From a checkpoint of a small transformer trained on Wikipedia.
Size: width 192, 6 heads of 32 (2 for keys and values), MLP 448 SwiGLU, vocabulary 4096, 7.21M parameters.
MLP neurons of a small language model. Each row is named by its layer, matrix (gate and up: input weights) and neuron, and shows model dimensions 0-191. Each number is 128 + 32 x the weight over its row's rms, rounded and kept within 0 to 255. Numbers have three digits each. A neuron's up and down rows have the sign that makes its largest values positive.
Before each neuron's rows, "fires after" lists the tokens most often just before its 100 highest values on Wikipedia text that the model never trained on. A number after a token or word is its count.

fires after: "\n" 87
L7.gate79:185090176096158180104105123131143125111135167096086125121134156062135125134137160140150147110125109107144148133135050120180115067110164118165140145174082129146127143102114167127170122084156068149136138116136094198144109140140144172140131112165134121186150080142108131121189097120108134174140112159115125147158162119068176088156099072117127075164116114133076116065154155096176069118154168116198136108192132124040119139121169103112110098125121068167086117141073126098093144107126166171103141117109141094157129097089084124044123082170120138100111118117177103164199196102145117151
L7.up79:139113137145140126118112109146164101159071156153116126051144199075108126223099129071150141105136130081165110137113097147075089198128129126119139150142115087115117167194123133150142134115097082124161150149066123151135111142152183100143192152105135155152129087141123161137199166150052101137164068125118086163180150088152162094125124093123157128128107111120121114111077098110147151109167184138124152124152087042067143152190156103141138088046084119120138193115124140152134108134133139170067134139143133128169129107103076168054141139133122131137139153105135099174152174089124099172

fires after: "," 27, " (" 14, " |" 12, " ." 7, "-" 7, " $" 7
L12.gate388:150148121085142097073103102127157159146100118135094128100086097060128194112164115173174146137050072108125173159101118158142138084145049120092154129147111175108147106123204117145106087124127095145102095112085131124146102128132165137090098162114103080158151136126110130118111090130125143114048132124129078117125166135143131174133129052123150084103119129203180142070137150100136129141145201175124083170188182125094103124113163120159128096056123155160104156106095127148120112199144115070148186141166084109145136104097136092113140117134106098156103100165167078050115177095105131115
L12.up388:152149170113137151165091129134126138036097093129089110214167102084122154095097139133136138137111104139132122127140137146142131147122102136153098125206106169137126175136110106107189094088131157125082145089102107105177140154120086161143152155097160097141111165165176128139119182136157113138132149170199160121096108142206116085176130027135119109172151061118164026119108133123062102066142188140168100113120141147092098119106088151126157120089159127155155135111042075141083136133173135130082135112119112075121118165076092107135078147097106136154131119092150112119121126171100103141

fires after: "\n" 82, " \"" 12
L4.gate265:146161171125089153103133150144125117127131114128109167120107119195096183177099131109132130152121077102154158164109150132200074124103144160094131093161080144191151164052190157148157149112147071146177073095115124131214132110112106137165156115200108103155145174120154098157167071081158134143149158144158124105110184120119152135172155129162142075088130154102133147101162186106169084153100126123164149117167136075086071119146116121093064142107167103118093163149062138153144153160073105071102180113063133084154094097113129135128169071126126156114161131141153079150150140107163125119
L4.up265:192194126116079127140086096167132121131136114171170098166142072115064169181124125142173098130097096194177135141121144093146098141158149192133083082147100168136088156087142123164127066083152079088144120153146178114185141100106131064141188094148083088151136137103153128144156145140105094115157165187141122118127193083152130163181141117144173083082070125091111127154164188124186097185154140141116114133168164085082082140110130099058088106078128120132135149149129090148154162121064122052103132134133163103168105128130097154161139121165135152112129155125127115144125168098150141149

fires after: "\n" 85, " in" 4
L8.gate23:166153184144114115173045092177165145127147133128148114155125122102110156161111160122145130106098112121181125126152077147152148100078124126110138105165146123091133159117139101151118097119111075129104135192134099126054080134125135102137156123075182152146103066171187110144204142149052144121162122106165153184172141104113153091117049075119073123122116107068187095136105127109102122158196147122131195111156123069099124110172134044060171111107107108160127171121121116130170107078125164161101111148132202163086127087117115132108143139115109136179114122125157126156158171096137092169
L8.up23:210142154132171103135097137154130129105134076159131111117158144063186161153084079121108117120121137044147106138121097127125168054118131116089128060187120165147111089145144132142088117101160074172106138119128117118123143137124118079141162160097120196174095093139116124146164160098082159145120094118168132162133098082140168145081109075117041109109112116110142080118101100142155067137171150144166118102152125100060151148110141092119130094141104135129133120147108100165122114133120175112121176137093139224118141134030132168136154090145187116097164115123175061188172133079131098135

fires after: "\n" 100
L9.gate377:163097177107166156099097159100145128146165108087128104081118156105124183147092150118090149102101122121167195113126063117131078147162100099145162111147122132131192150136094133111152104049167087102133129135154166133120134145118125077174174173162163105152095108153151131115187106122068156119129109098110132174192111129122134083155104057144102122084089160112177098096119098071104116161164217112189150091122116061070157154147167080173104105112106119107141158135082090161126080117110169202107117115138134115172116106073074124072145120116117152102093084137152101143116112097132074175
L9.up377:153098139111130157141071069172165089114090138101168109111133132080151122163092134100157162144101115159153163121179091172165100134136068126149138116184175123114163163143091081139182105074144089091120061147131115139103074134120145077137173127118154155179079104125116132113179106137092137124123135117096146208128082093118166116141080053134081089091114134118159106164109110084124113148182188117156094137133093051121120143111117052168151085068101122147097165119135068094133076104083154169067129114150147115178115099093087154106124142147090143121077117133163109163124161102168100174

fires after: "," 50, " |" 9, "-" 8, " ." 7, " $" 4
L14.gate348:115151132070105163140141146101135159146146159165085141145094163104101077096147145196155087139139111146129113105140110085167105102088121096112136196118114141104109120155142177077088167128164151132092121163122108126186165105128100176099108121101131117174135164148117083125120116110112107168138146199133137094097114175135149124150144101136142079110109122179087132099147149053069108103177217148120139146192146114092079054134110109088118149053156095075129178093155120132130153161161071107021094077153098180106164129154081128154126161091079089148092104135149166136109129126123096172
L14.up348:176106115101136131136142120095130117131160148222099082164106164124101137079182094106109167109086100168180133128155116095073122148129154101152128104149079171101121179099144146130152127107164149135137106090123160096089167155170117051127080123091134108139062153175142138153134058112147118115141113083142143164127090211108080188128151143100088080105109131137115105102195181139160139076152144138134102158220062136155162121138144133131128138087110101121139119130067162164094136154184135101106178178148101102139139108088160106105101130081114101132098110096134118072033158107082132130

fires after: "\n" 36, "." 19, "," 9
L6.gate215:143121110062125104153151113136074168110107117141153088133106087093114124124023089190143094180111143136145082088103162139157116065074116152136155117158145188116101119100123167138148089152152113158151105119190163207156147125150133142120194089132186126073108152133147131168111080106156110091108119067159121086112172085092136091168124119178109152097063156161125163132226144108178144184157137075164153090167107100093090133156099114086150119065105138147097155125089104085142107089107089110131156150143108081129105134165115109137113171131086145098109142143171175107132158109112155137
L6.up215:162138084099176148149091093154121149140163139085118093173094080090100075129180115137082159136118133172130154113063171073121167180140133099112094137117118150125133097122108138136100132132172168127128124166109146120161104088107107097111187081180161062045142145120172114170108078107112068127170177156152146101118178105127117064168156135116097118137152111094095170133172171128156155202140137133099121126159141156069122119123123139117133159046078111182165168108141100151109172142113119147122146125114173131114065122155182071162111182191156112109153128184149117104179173162132140183

fires after: "\n" 100
L8.gate149:112130197132115161136118061102083135142077218119104114059145150098131135179160163088110144058120134143161141151172096148128101125174085075169100095171080130092163139115174124146170092120105132123154137151167143132096098121168107119112171154134144154103149141143104126117153148189061141139129122103080160129057133144097152090147079104134099160107117100088182100132089122126116151115176138171122173080171151089102137114127091076127157123117094128137151139104123085079156122074102103151109140121216150152143152143135068107061118140110093087109045133170146147170139151080141111206
L8.up149:137172086069139150048085088117114152132117152112108142096079125071147169137095107099164170127130203049103142143156110138148120151136085094122139152138076156140207164087165174157109096155166084169145105083137172122129159149119143088094157095135140086108099131119091110091176108148094168148093140126135117126124116066139174146099121142139104058104148130120096131105102155143137081132161191112162093140126192128050149119076199155171107092103125094155144162131110120133069129167129141091112130139122122166185148101105076065073109156145080086109101159164176116140120129072156125117

fires after: "\n" 84, "." 7
L10.gate322:159148135117107150130084094129110094121108109097092129124122104133128116134112163138166174132081091114109208108196096125165145096104164147109174179176119117090102133133110108124157086066142082125169133114076086139160072123146149099123136107129133060119098104096124119085153067167110090111111115100125137211138115116149117099147074037168142106178103150091160108137158106098100136199199167121139156133148151114144140158109125086151174076063066140155065135087145111109145147104097108134103078150116146147123063129075083104064127115109122129147141164134151074177199167107094157140
L10.up322:148162118116154178155068079116167133103145142140149126109117150101098121139084165140160102198147123145126117071125125124133059174145148119105190150134102107076117128143160095125150049060109079114147142125109118137164149132113176110086182090129113105163120139108075120136180105174061157156116155119086119170160120096158124099159073044118108127137129111163163112104137135073134110187148169132154185146127118101131147145160167116130166123044141147136123152092136092131137106117107140125110065141144114109157109116097108150089126071132151095160071197143167135190201185062106077174

fires after: "\n" 59, "|---|---|---|---" 10, " res" 4, " r" 4
L6.gate58:109139145082173159126169129144134116133125114126143137112186111092112238058110057138148114162149137112070117119110135128115101087134115133159146081151133096148138104141166175173181109060121109163104123102135124150127162085147138161128136140150098138133066088107143120136156108155102160099064129137106131085150142087060108137134134095160146168096093116143129165154160188097175160192122111112166101099142123069162070133111134095125031099126182137143092128136103086142160151162136104145102157130119078086155151075112105088124178117078095175083125092079209129146136080121061159135
L6.up58:115150127100149104128167109138188114132079169170126069130098095108049198184102096136113062140116102130113094164154075145095112136126157101113109117134089169159194145125130115144120093157109171118112155094162112141124100060095108084118147147165107124116133106210140156148168120170063135081119164203113151139179144123102147175133118133082161163102179036164133113150155140131180167125124128172107118157126130100132153131178132094104127154073121125137138123116089118114138123156100144069055092166169162163102192064189087090152148165144117180152160106135109152128126150124119106084

fires after: " 19" 23, "–" 16, " 18" 9, " 17" 6, " 16" 5, "/" 5
L10.gate102:137137096135140151146160136154137128125173142178163108104148112149136126132092144134076094129149096086100085168170172132172150109128139170169072142089110200134136200063124129103131115139130130121210112151138126137143094106130200128149099180088119174108197145102200074101088180085125058113140107086094199158107143138096141132157058143083121121159099099107138142143166134101127093159137114132143140113124099085132109097107147035083148185160127074147098087114133117105151168088048106166115127195089109094110098131108102112157128091147132177112138110139173100168129148166164106123
L10.up102:168129084158120156142131092099088136193108104159166094202136148157134090118142066127142114156112135172113094195129175128141116138130064148127084131134133182090086168095156147187129130080127135176081138087158162112135162210071085139124107171137165139129125118106105154105154145187129099155143064078149172103123139143176150082132076083158115106171122145114117172193158167100101123133137151129125159088088112108097201138128129132133133179111032169114165149171111107136134065087134125117146152088079117124133119108109163120192118123113150065108196093153106083157121123101141149129

fires after: "," 58
L6.gate420:132164113112121192075135141136117142094191125127143190122123129118105162131090062132149169091103126102138197156166108123123177150156158142116133151168182149139096053126148180130144149128185122106088094096161184149167120118128156126117202072102120049097104157152155099145102097065101151041139166124183128094103154092094112101119177113172110150096167089130072112150128130162115129158100165078139152135159172128101161185086130124132056121063102144140092100125116124116165161089128130118102120054136159163152135139096181173125088117164130117100130124144138176118131069089137162149
L6.up420:079152108108094191123138130133160153089167156161169145126187140129101144155057085106143145112132118150142157113126121137077142167150147163117132110131203129086124086128152132116136088132151124090048089155146189159154077134131168094129160062101150109091121204137187074149094132086130140036143177146153114113077125069093103117169126151123111158135196097104083132156144105135099100142107145082099144212108150109112187177127094104122117115078083117114130110120141140103187198100132140150109124126131177141105115159120145210119080120179118151099127148092097171141110077117140152117

fires after: "." 53, " Do" 7, "ot" 6, "," 4
L2.gate197:173124173089137124140137059103080166066131184064091141072114162146099162152135132192167118151149131086134092082085084082144136134099147168102134108129181102126157076113137154074146093129176121164128161101123078126170108150125143116139141133195168105069114102126130155168184095054099092151111102145117067093113151139176096087106070086143156152154146125157106085096154114164149111127122153112114075148170180112133099105082157133103130119070145128128099145082182148094117130130049150084113130145081125135146070123149099159133116134109155090048143078138112165092138110156149131178
L2.up197:156073152136146064140143066161134145154140093079126194123161065124119105148106129125121168138117127131099067093108100104138083140123116120088202134065205189142109064108112112138177153135098116141187159140130150131041139113032116115147150133155154147100113140091103145149106144160075112190089128140121155110101196077196084076121140125166126175164119075119094132123135073141096152135176092174086162149147142168177149098096169126093143102076097127146147159117108090104127094158117104145086134143093175094064107153127126091162154118142122129115163114123136111134129181152134127098

fires after: "\n" 70, ")" 5, "." 5, " |" 4
L6.gate169:136120187095134167111081122138109081170102169145115125152142153079119134172131183082160092152134097172142125137162071129148112150095165099125143175151127070113111184149087133139161096070152085101139143138105129144147086128132180098083167137150126108158099088157110150148173098133028112135140144111115141148155202102108144105169113068160153135121135103137128078071131125115147152153212181119142174116147105066089084162169186098160159115080131152156097144137107128090110120136100171159098137120132124132170096079088071154061143141157111175104076120167148081168150193137123105189
L6.up169:149142182081141182083075119134130098165112154105112137167098151075083127156149154100128102143149117149167116139151060108179094111124139103122151184146131098104147181150074134129177083089186076124141142129106142160154055119148190106090166137163133107153115128156117106143169103121063108122135135129086130135168197074129105115165113073149142117125109120136142137110149125129160124154217186121141188132156139073096069154169201101162148105066129151162099153136127096086120123143075189147133129137123127120159095089075094134081138129139133119131080132159166071202170180147103123178

fires after: "\n" 22, " was" 14, " (" 13, "," 7, " ass" 5, ":" 4
L6.gate108:104123098098138119092140073111096124124116143068083071181048148115106146077125128160129090120183195131178111125124160129152079096150120128153137179091117085165135105118156158161115123099155093156144138085172169102194105105191080116087160135153085101148112171046168177124169173142132119172151152099142109100091130097135092156111157133086111103075129147142121140100124155117166133111160140117185106150104139132126054095076098152136089120147188125116100079138179089164149133121090142083162178116098117129102140134132118160187181106141084050133075123146147095095151173159148078105
L6.up108:081156114152105084141078103147125092093090148101103058213151086114127159116132146117161131130114126171126043116138129134147109081137150091107152184177086124126175170102113108106122131151091112083071116105157123094162108140136111124088152130142157101139081128096162133135204145155116099147150198120101168099085103147186082164191125132126185155082066139080112126113171077160096126154152129128149085147071113115141093189138132122111155165128122158153110101122117127179162131132115141108116101145172146073141075096138126170201164099119136211159166156136071074108145142187145121102